Weights of a small GPT-style language model, trained from scratch on English Wikipedia.
Size: 13 layers, vocabulary 1113, 10.8M parameters.
MLP neurons of a small language model. Each row is named by its layer, matrix (up: input weights) and neuron, and shows model dimensions 80-175. Each number is 500 + 50 x the weight over its row's rms, rounded and kept within 0 to 999. Numbers have three digits each.
After each neuron's rows, "fires on" lists the tokens most often at its 100 highest values on Wikipedia text that the model never trained on.

L5.up138:554469466559590456509455449488476415539405528474567410464418598438468463483462500547459530493473373500502514522543459539449508438426455443488513440522482546487412439524529555652472475514463464509468497480529489601412547493605473450448545530492493447569503464469508538464421435594448551506
fires on: "os", "h", "is", "s", "===", ":"

L4.up540:458490551465549576521540467527476422536471444416523470515504516586570506502528505524473550510419500551455584466556476473464458442595490512441455443519449389531549526605454501443558452457534536502514507598592508602526464542469498500590533370513534535487488493506558368360439613494417525508
fires on: "ou", "ar", "ear", "en"

L5.up672:473583445527421535540542461517532538542438558526527453418482467422489495487506532504477494472429481515460489517488465489457446441523444487499517489529466489542578424515537484490443463563558427448501381510512453511509580575545529518502459594461444503550508461553516410547483528461463497562
fires on: "ur", "ip", "em", "p", "is", "ric"

L3.up5:527678510456535478474449482438541542430360522545433543466386385624486485425451473549460464510503633518586454451519480414541412399556549449527476548491495435482542442517454496506515435588566443502468450489541529567437488485451495483515464497515561516501502475479433464551520565566472515410
fires on: "up", "0", "2", "ion", "'", "ack"

L6.up607:456454535459457417551517488504498426457443501541471555564535465610468504505409511426513458544479412488440475614400488545447516405575442535494481516473506582404563465450605492525459603453550589488603481558501472436502490540514484469425343441504450514504484455567445502567447528533453452531
fires on: "m", "es", "em", "ld", "iv", "ess"

L7.up526:536519465508562545491529547569497530544454501475552490436435450504490465482559581528490411526454521482518489480533483530415564550518573544446538491536469462544539472545480448539445467495451456432548349397534439478474482563487413497507476530616408541478508550476505517505495499490489533507
fires on: " the", "r", "ur", "ough", "p", "in"

L3.up74:580493524499466360413411512467594571472544508427521454497469467595517469475465521527528466479628470526492535515493594463531464476506498499557513442485584451531521460494495446444534561449457424455502481674437524540456549454523505453473521540487589639491435422467473560516482455425505432456
fires on: " b", " he", "he", " o", " to", "ent"

L3.up43:591518483481469467459502458499500529553544508486478586546539598510486411441527474539526466520434549519497613461577526459431469474592567423458539572448476460502462412526481478517465505450480516510417493483484475509554496592466447484561418588478625508524493489494508523603493532508517469506
fires on: "\n", " the", " S", " as", "s", "on"

L6.up64:464512588479481496561640488517542581491513442579507529549488581515533617392404542487447549503493547549414592543528389540502511481463502497536505464489452553414482568520498564534494487534482568452532400570521559574389506502464405520478454480527497524494556509452574501523508485531524486453
fires on: "os", "r", "n", "c", "ens", "e"

L3.up870:546575490549527484464456474429588453496607445528511457498498487483509450469639548441469537541514531462509492570471532489570510442505487439549472509419523391582466416518439472468596528525531482530443465504544536554530446460467474508553503523457548542500509456583623418420511546509519433508
fires on: "ot", "ime", "/", " (", "op", "ost"

L7.up387:445589534535539473515472521409450508544492566459479485509565447542494613469470469486470547483504553516595505339450466456501532554501506567527515451532402472563472590512569511568460528569583462522589441514519642498526519431508476466507502359552495542475554526490533464538501496531508539486
fires on: " ", "ust", "ight", "0"

L7.up41:497460542539504427406429501571427523462481548482414438530491530480497494532497589547595434536586503533526484411601507520557460563386535440464497413483480601532469597499552470451450513534573521550400505599538470544529451488539510499567576554578522496536500489473530547520452572472473474488
fires on: " he", " He", " it"

L5.up856:492463437495500466578529498438465433498481506490486543590428516559481530599501468437428531503536451485494500472415465497454531492425437434478458507478476421538436565638492482539473509460504534517498416500419535629495543532547487460504511475510436501441508536549581471513645448531522460466
fires on: "r", "and", "et", "n", "er"

L7.up824:513566489508526543467577524443441472569541524459538450471369553502500461492413597485474535472560500477505498433438506422442453476509450446532568533500492399536500434556532450467470571581442479539493501556465492598488401545508561478472501530569445500435569486529468504458422505515562465547
fires on: "ome", "e", "ical", "y", "ar", "ing"

L4.up870:483590474498632452549514539493556487425443556544515510430433441577536473524554530483541489357423462492458489453518486498499469503587523557446497533512476545487453502506389460604458501564477557403490502490493536521496449593481532561509386499524558466526509488518615545486536502538519470510
fires on: "s", "ge"

L5.up23:547482459449549545590537510457512472543424531515500478490452461542541473531465552500511474558536522506558511469553401482539551535458521479489465426510510486510547501407597508526530472519543471500512492554458523533493485506593504469482464500449433659483481384459501516560466461512462427454
fires on: "ist", "em", " St", "f", "ates", "st"

L7.up222:409542498495489446564565505496581488538569550589519537523470476497542476531612491536498529546508558562432442482499468514525480554621468573570460494493404500442420464521544579532549597556531530550416497551520466533461477432418512491524411498493579563507556436437420465549492591492577492442
fires on: " be", "ent", "ut", "ate", "ult", "ed"

L5.up605:487550511511485451481457551436587486466532572617502527499517515514488492598513539533557492416422493463495540455603570534597494659474604545566482423527465508470408517461473493503486516556466540543509387562455438508598500521483609468491388553410509452511499454522513445511535404486536445528
fires on: " b", " or", " a"

L3.up487:541521517536531486529336501489569415548429400526505444477440466540493433516531480550534546525506487531371446495515427473436471447505563510461505539373502549537439528634408406573477561472386462551489580567534522591479490449447545397615529499445510567508605410523518485548485566520544439460
fires on: "en", "ar", "ow", "n"

L8.up514:588518460498543472455402454505523448465571530566494484442441566527489593486516430486480522539555486425394618514523501462514465514445531420556522534427436567528543512522546559558484453555473505530513421536431428469466440536470459489413451411528408471486474483515574555598464542500463442550
fires on: " or", " a", "f", "ot", " to", "or"

L5.up1019:527407496487456486482460519447492531504467544612571487544521441527547461504449510483546530376545542548547549432586420471541385504415485461445620458521504538562551447563485525573522561420531400472530546444593484463435536478429517590556544506512496530573480513418428425462454489424459484561
fires on: "er", "og", "erv", "st", "um", "ard"

L7.up602:451505569453426436493497428486525615506549540563398539481478443385562481543505543540435489473546446535538453640483548501523540416489592551528517440468461515562539517541551443538469555519443489498466350501519524540518502504586484624386471445516457477437528449480465506541456544460591489482
fires on: "ran", "ub", "on", "m", "r"

L6.up379:490494403569540584476520511540465537458576495589440402474531474503545475433521490513455552473568474454487539512577539620459460511483566547509582557475584508461475459519445550492451564512684554483469439448518506511485466509404460426496498547513502516520614470473417527595494566509451511400
fires on: "own", "ch", "te", "ist", " is", "e"

L5.up241:540453506517470485506454431519519519508463545470523474522428449527535471478481512449590567561535515562446490560574511460449438453461459451450539524603510570514485436502447477513563467484502587497501397530456397405490455484416501410498498584578551642494524515585515452476413467508549458522
fires on: "is", "as", "S", "ul", "P", "oc"

L4.up853:561548460502553536480552508435494408490393505512451454454480421430428530483457444519526463493477472555508475441466462526524491427585569502456548503512574549449512412520416503595472505476477507532491416536430523446468487537628616546449486511539468483537515438566545466519460489535431528512
fires on: "y", "ge", "um", "ous", "s", "u"

L7.up107:493519540468509426485564550418495527459476461512547517627440554437407539537567548498461655485388447557444552491571511544517450505450529438490509475468531514598596492551495519558492388475452525441508565541511477537427554584482535538494519587538570391567543491483510448468485474383545524538
fires on: "en", "and", "et", "ic", "at", "es"

L6.up885:448443484498501487475548556542531501499486518441537419456486495538599523499500474552536574465504598451404455532594569487456425532469422484492413510375491567498482507593438479487530520487509578516540498557571624503443495445478493540532454571574486525484425532516476472507546504488501463427
fires on: "n", "ear", "r", "y", "ain"

L8.up511:449552534500480530477508511469527575454457403498475468573519489549439591408506484534488446491569475536555502484515560430517491503509547580523465550452518484481471567473408530589587397500571480522509477500496462463419443577484457501581555531565522564554532489601524477508520493454445433513
fires on: "v", "al", "n", "un", "2", "end"

L7.up452:479551466504527453544567502489462459410510494484601421567471539589435440446544571584536611490446552458466528533516596526512562481439488515537516520551531490454425520475444446500480483406485509551488568525448481520449391428563458532541505471467604479483450543588470495552454480562605488575
fires on: "it", "y", "end", "ent", "ion", "on"

L7.up405:517528554480494514534544528472543553478533453513406523555487499531516577548557514544398512539460373500507477567502589642477517489558531521501510320523487521424524521490501604566571504533528547498474424537527562481527485571535421437532505450498398531513564551490501423445509517549514468470
fires on: "n", "ed", "es", "m", "el", "o"

L8.up411:488481551572440426465518529555558473480606630554504403514565503422511522463532554508568525469512469505555399496557588565508483537424557430464601565535543496520557553475454458434477539526441531512462500547525576555491515522542542396501489456517549530556516497522506555440558414520464380447
fires on: " in", " a", " h", " le", " he", " Le"

L5.up779:603572489583508470489482441388390467482548490570504462513509559499444535608480480430540523554468345491573510446496470495507443530485504496472523482518441574508515410549554505528493486504449447474539435494479478453494488656537409441491469458493453506461470491446449496507532573546442515514
fires on: "ber", "or", "ers", "er", "f", " for"

L7.up540:585517428543579403521497496444448470537513511578484585479527514443510498411545529569535438437549470593443497568520488490378432431455596418561547636501468423463493429524406386456456392530513553494458502576463358496475534565474540457566433553573570457557558441535627509516497479474429527464
fires on: "en", "s", "ed"

L8.up227:451436517464495465481531509531547585480506519483536527533418470592530552524553491533475474544474554562527451525475390461463465494522482484574426502460425504525433513485483540557494541541403566455537525502506567563503497431525433577528544590430568496534579422500545483614481416523556657486
fires on: " s", " be", "p", "t", "ed", "ut"

L7.up873:531464481434451527426535534590553537483435556553587453500469507633553522443472492452504529528494535588471547507443472509493514441423499472512516446449452636286572483474499512467462501541482527523405565537565558527509528499435494480440547492501457511543547550475501437482544557567449580523
fires on: ".", "r", "out", "e", "is"

L4.up743:504448561419537577545483493558647491448456528392480460562466490575512503449508520521499458535478494458528527367532448435450580489497491479566531498580481449420469528488460384465461502345553535432506537448524516524485464470503477513481544486487547439485526522582502553557548468546527540447
fires on: ",", ".", "ou", "T", "?", "3"

L4.up936:528454451508592519510495441475490567406517582569477439456441455584485475508489489519455524563432494513514437586544599502433478440506516541553495513529545377520438553440481500556390523553444569567490438520430534452470451485429523478572571495481556521425616597407470491561435450453448574473
fires on: "ch", "ay", "–", "ent", "e", "en"

L7.up197:603479493590496442488454513520480490658597560507488514406476510520555451463539530488493630544546581405529521536458449531502464420503462496573527580501439521543478489623511418535435513530534569575464489615546475493533423560480518552376491506475473489427512416486528460465482566448503419591
fires on: "le", "y", "ate", "ess", "ome"

L3.up561:428550542457559547510380446573511488495477490507487526523474503488455438544449612499550553518424474505470512562582499458436495481485536493530477515491509525586575556547479514414525419434507478482457400522631447461477444549619475575583400502569495541559561532501512486427473535562537569437
fires on: "ou", "en", "st", "ing", "ion", "an"

L3.up170:476455498463528439477468409453510489416472598448545556450616451572515494580426503485480443546521553510512436470519394552528477538496530561514526578542388441485548547592506480423483569503406341466549457583552464479432558504476571459432494503471420608570477511482498536497484509461530560481
fires on: "en", "\n", " m", "n", "m", " in"

L6.up771:438521608491509467465514439486540486561498531462543467445379564503630475494473515604492495482493434585507465546467533528527447499497421515485426541369538497513530437603488490499568492475533512497526504589463421484506492523504499546542420498556473559490461435501498490502460481478431505464
fires on: " e", " con", " Mar", " se"

L6.up302:605453403510570463438492435537505485437556545501531484494499578543567512525449551539394482493484546557508510559529499489538382535332474510524457543502499528455505468504456508427397532394480412520502553554411423579426540460512498494477550403498411535560503554537533390494522493480473536524
fires on: "ow", "m", "\n", "re", "ct", "e"

L4.up929:479448535486584555441487563537512473436527509503511422445465463461487477543479504541496530481571537444498526461448487502451552566504605466453605461530460392472564567511521505490526523534486466496586514497556525513555453538501430520521541582518476468480556508555522503484541521566542489511
fires on: " had", " the", " of", " o", " was", "p"

L4.up575:494483583449423488482463557434532499577535509525417487378542513435492480429499518494435536496529489405498559533477513532427530484527507541518445454502491486515538535469420534626548480559480482490437524479497451461457611617466497442389548539459476510499462532522491478473431495432540511560
fires on: "a", "b", "g", "s", "y", "ey"

L6.up122:514431585490497548522390373451516516451469496472418521505433539473589523477464570546468487579509486550525557498431463462465597550496436419514506466500456418446506516483514487451543496416498562486531439507493537430521520477451530493487558464461506569427490448479619472508456543586483566481
fires on: " he", ",", ".", "he", "pp", " He"

L5.up410:452467526457569431510549453546525537511453507489513458541528524435452594492492434504527470577525447668488569518427543562516450450495527504524458553466500554473514463466531498517526439475457487461485491617494478380569511458549509573527574490477526578479491441503475566483530524497516478490
fires on: "re", " e", "ce", "ro"

L7.up945:597518531378494413449468562524484466454473552501529491443413539593534460593495455535484561443545439546475541518481496562610455564464534495579497450518588572560478479496455480527531630530439502525481433496448492420458525509508506486491522560522485452418523486486581562505467434499437462527
fires on: " con", " or", " b", "b", " o", "ut"

L3.up980:470517417492476417398560491557426469494481525631539405514431521502404465551440582487455497561531459493556437407490442479396484563387410481585562445458478406509581443517587530466495519426538422520536488539595476493429582514515523610461465518489566564605505418476425490515532580511570532541
fires on: "er", "et", "st", ":", "is", " ex"

L8.up359:509517470442451522482444528508585586475479486506509495450475542487514539529573504518587503522505554479457530508519521566445448466570504467502409575521396439483412460482490479463446526508536506648590465589414504461581455350506523475538586415534637475475581535561528506599593475516453466531
fires on: " the", "re", "o", "le"

L6.up504:542517596455479492540488635507530490517623563557473569496466551552490482453481486507478451373530540491478517504441498422574591440466553462449538502443531545447557533434485497572511513519553520443525570505509530508436456531371533572502504535495445537472495544514504497625539501390518565438
fires on: "ed", "e", "es", " |", "ing", "on"

L6.up616:506442471586461469495487507501431498506547466437569517461379486398445496467525460511453487515493575499507495440522479527499593470444550487569520539548471523500469451586560410503443459450532526604464466582477482477498498522524573463589529537451463475376538460492458430491431367403473525514
fires on: "en", "y", "ip", "op", "ian", " G"

L7.up451:559509482575474509531517520520461522522517485486480478492449453547516459487527519481536561515571498444526531541404525487507581551456514417543446557519539396407588513436523418512440467481573539437463494517456428429600525540495512345470487529559538546577629455570579532485518501506469549507
fires on: "t", "s", "ch", "Z", "c", "g"

L6.up345:540462412433471520553475502362452523513456528511536336484532611569503469485459548536484458565362552506564445518496473473601570471503505476543574497494504466509525505483531421497484552543493430469524520581608501525478477552539549482454574468562592483492447484475511527551567482409478554415
fires on: "ant", "an", "e", "er", "ar", "h"

L7.up20:527473446482535555408508574502488517498496503556421425597494489434489518455625475485465582515511539492471567497502435539484458454533522516476474449499440493507583395558571564590474548518566498527456486520496563513451524590450580545456591505601484469593527519494497521394469487469458440465
fires on: "ic", "al", "s", "at", "um", " |"

L3.up546:542506403549507461508496432514457492488480507474510467512408466390470458560455514534389516538465373599535458585609494501490516496463492509549604426531438496572443473550574527406451452556472408446512471484483533553589454539540604562455424603528472529444593442514444511510490416491502548576
fires on: "er", "h", "y", "os", "ers", "ad"

L3.up989:478504523496397400500572477548443506456468596534525477506505510549546442541537614569416471468473511510512453579481524542472529468394516405441480491523485480487517440457490534543503541535366466516575508576532417633480541466614447525435521423492506591419518485546442502490475557477425469490
fires on: "ub", "o", "n", "ain", "x", "on"

L7.up722:549494535544489554606522591501529535522478522550614478464420518433499496510440409493446513464540494550430555485485523489482500478551461520479480584394521605559499534558502403474578470344469565478585495598497476520521496448521486444537506423449522519511511486459493455445418406459455477499
fires on: " g", " G", "en", "er", "al", "ar"

L8.up474:483433533505455510491549537399519506472467545457524430484512492450500527488546520562432607480431495447548496533528602553549503463483460563510508448521446462392456523540499534552537541443438475494480455424512515463414514416503464499544446526470574525389485480515444428535509440554446537582
fires on: " n", "ut", "y", " w", "it", ","

L5.up906:516441460399522447512497472506498489402460463404490447426469552572513497497489427522449445516508496495494603633480431596458458503487510471465474517407378485519516498690555473477531536526541563495491491500528574526455555504497493512511465434483484461482453478527495448598598542408488515461
fires on: "g", "r", "n", "و", "om"

L8.up851:497573539501485469507565492461546526524551534505417595553432447507531540529556553537438510470422437486482582489480432560488497480476559475532433449424537507426558518467558480630500535391509589539482529418602536419449468604411529432451520450536465531500549513526526528543486455412459481425
fires on: "ing", "ed", "ec", "es"

L4.up173:499543439439449536507460514599518415524472502491518458546384509535470536448575557523555477476564514422599522441526464460496458527437475488467540500455519441424497463538549531415494574451558494480409509531590428506530604518412476473573463491479508453470519532455444465464412494524439569526
fires on: "le", "st", "il", "as", "or", "is"

L3.up798:471519525495465454521462538478435495464494484402484528406460537506474506492559407549541540476548571479506582436576453561497449559527492497553523450514429428512480556677472502427520586536591572542531510547497518485408486497554509418530515528449546500386405438521411394507509583471511463525
fires on: " G", "op", " g", "G", " |"

L5.up591:501513511501428511519521609531507484480631427591510552490542559382506442469568525574500446454559502395594530506455489530435437434503417589516517500435494455579603496485453483541459523468620452534425507385528508505498501546472568426513532459507580523453404558444534550459561502506578424495
fires on: "s", " |", "at", "a", " "

L4.up720:504495450429575458534562446535507453459465448599556467540566420536541519444396498508634493446482477554435483593444469539358495528542533601532593500552519662535500441439522549525551503477421529482481455544449496476527499467532625436529477421498525531475479457540493565559560484502516542465
fires on: "iv", ".", "ion", "ive", "ess", ")"

L5.up585:489449599495555481467446480490551537478596507516522413515539462497565508421530498454510622546530557413464472521505501495504450516467446523549530516371583448499578444504528487535536407482519479475426475456505482423455414539482521507616559448495537487413481560624508519457553502512547547566
fires on: "ot", "op", " is", " was", " /", "ap"

L6.up761:423514539457452604545514415420445479483489551493548497453510451493542554457490597535512487503453452550519454485421465504455584531456459484494501427564504471554460496541557557513474472560546526542467503526441546490499494537519510520545555551381492522549545565503487517446488414455556537461
fires on: " of", "el", "er", "ed", "o", "p"

L8.up803:554576486377507510477496556477577410428444487424502475513567498506559592553507541444456462541551501526498552415518531419474527480500453603467513655529599539468530519515510557472497617454567525505500478528549458488476518478458551463515498474481499493481497514500505509474495501496472475528
fires on: "r", "em", "ation", "ap", "i", "res"

L8.up653:595473511523515446404474561461508635491498505465587492484574485572515455450496549510509431561583501462548422516461546621462523511464512456561513459456515536428443528426520520506479552503479460570500510535397497475534561547504508433473564432555532488425529452616589486504460485517511489488
fires on: "i", "y", "ew", "o"

L3.up245:400575533404409450442552447469584607453467582435488520402485600513520479559404521631473499450462556442507474520493575463519473567457601446469533591509442472430434519521466538478574518614546509495561531443491512504495589519537524448456454524485558527465432452518519528568525462447488483458
fires on: "in", "le", "ul", "ian", "ay", "ec"

L4.up9:526575532522522450411491489549502500535563510529545588480488477545545534498480569527452469587572467496550502543587367547563489481529558462414537510478461487487574467492460558457504450504470539472518562497494533509511607395550554568447550455452586504572539426405486419476448501502573611540
fires on: "at", "i", "en", "oun", "id", "ra"

L6.up445:434465485506584535469505540453501511540474476524481566500482494464537581490560470521572409427514480553443540612569476469404432469553489483434489459397503500568550382486563510566443496585560502507477550544529461495420528538491584538460547500564465550583440529477587498606476441529484401535
fires on: "at", "r", "ar", "ic", "ric"

L3.up207:497505454527514434469442566510541498560485443475458551391429560544403465491548408674522453511486452472466571551499501391495514502545502466519463565423491528431492418576514520510438569448564439534481451582469483492504536475554472540520513391490440500514579524501474500542497503444557548577
fires on: "ut", "und", "et", "5", "ot"

L4.up585:526468473398488524556414522564485417482393482533466450521529550460564466375544427538547523435543464476453499405540517451455483513535500480477606446517424467465587444465477562486454515396573435567469604462622499504504551445480520458505469459509524291545477464445407532565560536515464562559
fires on: "il", " |", "u", " of", "le", "ain"

L5.up64:452567418468488538583571536471479453495471548464456473486464501583577569462467476517485477487524459498506457433521444510531409498434567446479516488428493432518470438447557380605563490383485498451526578482455504546479471476496560521413447527510513599494452521540581448602465535543546516564
fires on: "est", "all", "ear", "ell", "ort", "ard"

L7.up456:485525448402528502505415481497494495513450484519454510467546523492517561568548555524344457515445538509476542455567477522550443446474589540582537568460540573409476510557539536570477532421500542501412457524527504435527458502488536558471500550577517485452528498504477555579546524515450534537
fires on: "i", "e", "r", "al", "or", "im"

L8.up958:515490424538513563496566477505543456462563565514515431566518429508481618567507464533585529559479411511484433509481430446582476439488452523509580574481436444514554496520427473554492551527479541468395539522483479509489558538509480533399432575527459599506553449362598520572506572602552460541
fires on: "ear", "n", "old", "t", "ic", "all"

L3.up483:502486462504591464431453476527472462552470446479443517460435525567438556546538534464522486538521470567433492475365612528490482534549421471452500501522453503480537351609510538501430534408553457590587492545413461657488467572575525546392541435486491445479458452470485468575481560481479515438
fires on: "et", "ot", "ver"

L8.up850:465524539525562456540542483492565470471485564421435461479474454462467489526541595422496498573528539472489591523488531502489562439426402472518475374513489570513522617502435495559604419509542373502519454499492529487573530513513457469517463490437498547545440482499588545464450494500602572541
fires on: "ir", "le", "se", "ther", "al", "y"

L4.up845:563524488495479497479545607379504438509390572501620528478441490551485494620537434533491517439530542480440529476558651510546525506539555487444546413426494490466426503501482546455454390530493513505460437488483478499578502444451516399535493545510467515463423490391474477556456467519460474447
fires on: "-", " b", "k", "B", "ub"

L5.up29:538479446476491549387476427500527426555392507462492463488540509416514516434477542496460452557490502529504494550507532588517406494470503598443559494575491498575600545574462522504539551528437518465461533503496454512501522501479539516478482532423521488521457518436582566446523604500409520466
fires on: "it", ".", "ue", "t", "c"

L7.up688:500548519472421529522563475415515451524452486427494589499508588572442543421446563578562600483433526435442467511446496505500515503457596458487495492534434491529416568471480454541562521538508592370441439508528479467485559513506516451501552487547512489426521521499532500539423537443470441600
fires on: "in", " to", "i", "ay", "os", "am"

L4.up1000:454555516507460509511550474513485421475552477511504590539575494456426506490483543472483469585521544458505484511511454552502534587486550463475492418472542553566465477475543607473577483515572524501484525420488512538537537397522587580420494411471477478443563559439495494470518505598455505523
fires on: " A", "il", ":", "i", "at", "id"

L5.up600:479477462518521400487529533574508397547434442439546443482376597510522449430569531533408542475395453482536490468521582466404557554443485420551562491481546416519507460430522511476442581448511429540427430542489483510508457535477561432531482476491537499544490485562539501466542515438489416444
fires on: "d", "ot", "D", "ack", "c", "od"

L7.up568:546520512468529421517537444478564474474404437580515447556553464551476500473554493473615489388588487477546521478500479495490503427521504449553541524555468498467583490471501556588574401502499474541464452500533501558516419634494520433429546489519427454470504513502557585551507485447561532513
fires on: "\"", ")", ".", " |", "ed"

L8.up213:511481492505565480503467538422524449468427560480492524474518460466535459429546469420511548478453592469584517509557532462505528556468440592549480412473531417573555473549501533549583515582487496454441526498420569468541508544536538523501542391547549537516535569438634488487511509520491560506
fires on: "ch", " ", "il", "ly", "ust", "b"

L4.up140:499500533426482522498538554390453485603457488493478512558483521628566570529532486485550521499505563439545493477504478552462525536572488498512395568452494515510439540514526564521506592484514582518501501464562515453354460554438625536550464415404472443569486434476509437523484556558489437513
fires on: "\n", "9", "f", "ol", " also", "cl"

L8.up174:503454411508616578485528456327470524525503487525459577463428438509599583456523500550620517416570428567515455495489501501468501482442425498463513469444391452497491502518479523486462444585544516471518492467433531438577419506483507551575479465460472527501469478568512424535551485527536543464
fires on: "n", " of", "p", "ew", "ld", " The"

L4.up956:486484457512491489456495481517513441537512522508510452471495553508576591446433516526487508450565496545462496544514469535437496504581557434452487439543473514427559547511532442471493507498560386525481475499491458547530524527502513390383548422536524580500389464519433546484481531501578501518
fires on: "in", "ine", "ing", " in"

L7.up901:513516542510527473521510446405499522487460506364441451493536535576394477508464482527577531424475464493456459523473474448481521435490466480500420507529482601463430478602557552518488620432494596455551531480500518471596526492529499539488400465565495662484516495524528491540446424367511473535
fires on: "n", "l", "iv", "m", " p", "e"

L3.up1008:525548360424513477527508554500434477503447509489471559519620469548481415409440420546501501462509498510496563537447577555430505524537544566595508500548477476504516364498581589487521463515528514539456577460568406561510558465519467502418453516492490426509570478500472539548544603471439482415
fires on: " |", " =", "\n", "ain", "0", "."

L6.up750:463494474525450425464529511477500565496534481420563553519546517526506555423565545475533495545487446477460499584457507525541442568471434498490426499552486461417477463460470484429492523549550463535436359500407489525542536499431573455521590496506537467464528581412564498488554476529507517517
fires on: "re", "ent", "ew", "w", "o", "ide"

L8.up935:504417535573434514598536607424504496491476583436423448542418607505469510480465532499490460558550450504466578511474552424516533410440509440479489371602478510428437510563513449464535525486445535495503460439475544437555489584490535488442439507420465506547476472517443551519562547434570530535
fires on: " the", "se", "wo", " He", "o", "ir"

L8.up282:501487511588514467483454468488470453465469567565469430462496475459512500440399503558443486497470489636534485554492582515437497467487486572494509531512449479541511512491583522478456529424520482517541568555467442550476566471581545502551523543505425586468568443533414489432535480519430495531
fires on: "ard", "ct", "m", " for", "8"

L8.up128:490547485442613411494610471485520462443493530493483509491393453461488550424494446542598457613475535524550497512475436598526513521524481460433485478521550531534470500439521499404481444507480508423522509511414475475587495468516539520535499435511515506488499450484638590534422554510392477524
fires on: " e", "ol", "al", "ce", "pp", "c"

L8.up808:507531526475428535543446443512561514474417498493474508580463469521587609509565538487445579502475535522441499571497533536483510412550563483498509514467434512596472464584508536477506552507453522511440542488504547541494448516481521579456522449491501510546446570567543581560475412526406535546
fires on: "a", "y", "i", "m", "ic"

L3.up674:494529590409496482477572424427555508441443515521524441534558466539547525452449563515527494509557480528530498459537548530449449483454567505438475539553531443577552606413504498474612525546466456512526429553624516584528486584465486495466433527529542450415480514423490495578498524463513459430
fires on: ".", "==", "ed", " with", "\n", " p"

L5.up288:572483536563529458576536437464507503556473467537408510496516596400483567475585499422471461435465512444558468546487450457412519506462520422495563506494468431513506387482410449497548507577468527519496573534512488483528541572499613513540533486536410526524544586521485453485505551486469519520
fires on: "s", "'", "t", "d", "os", "v"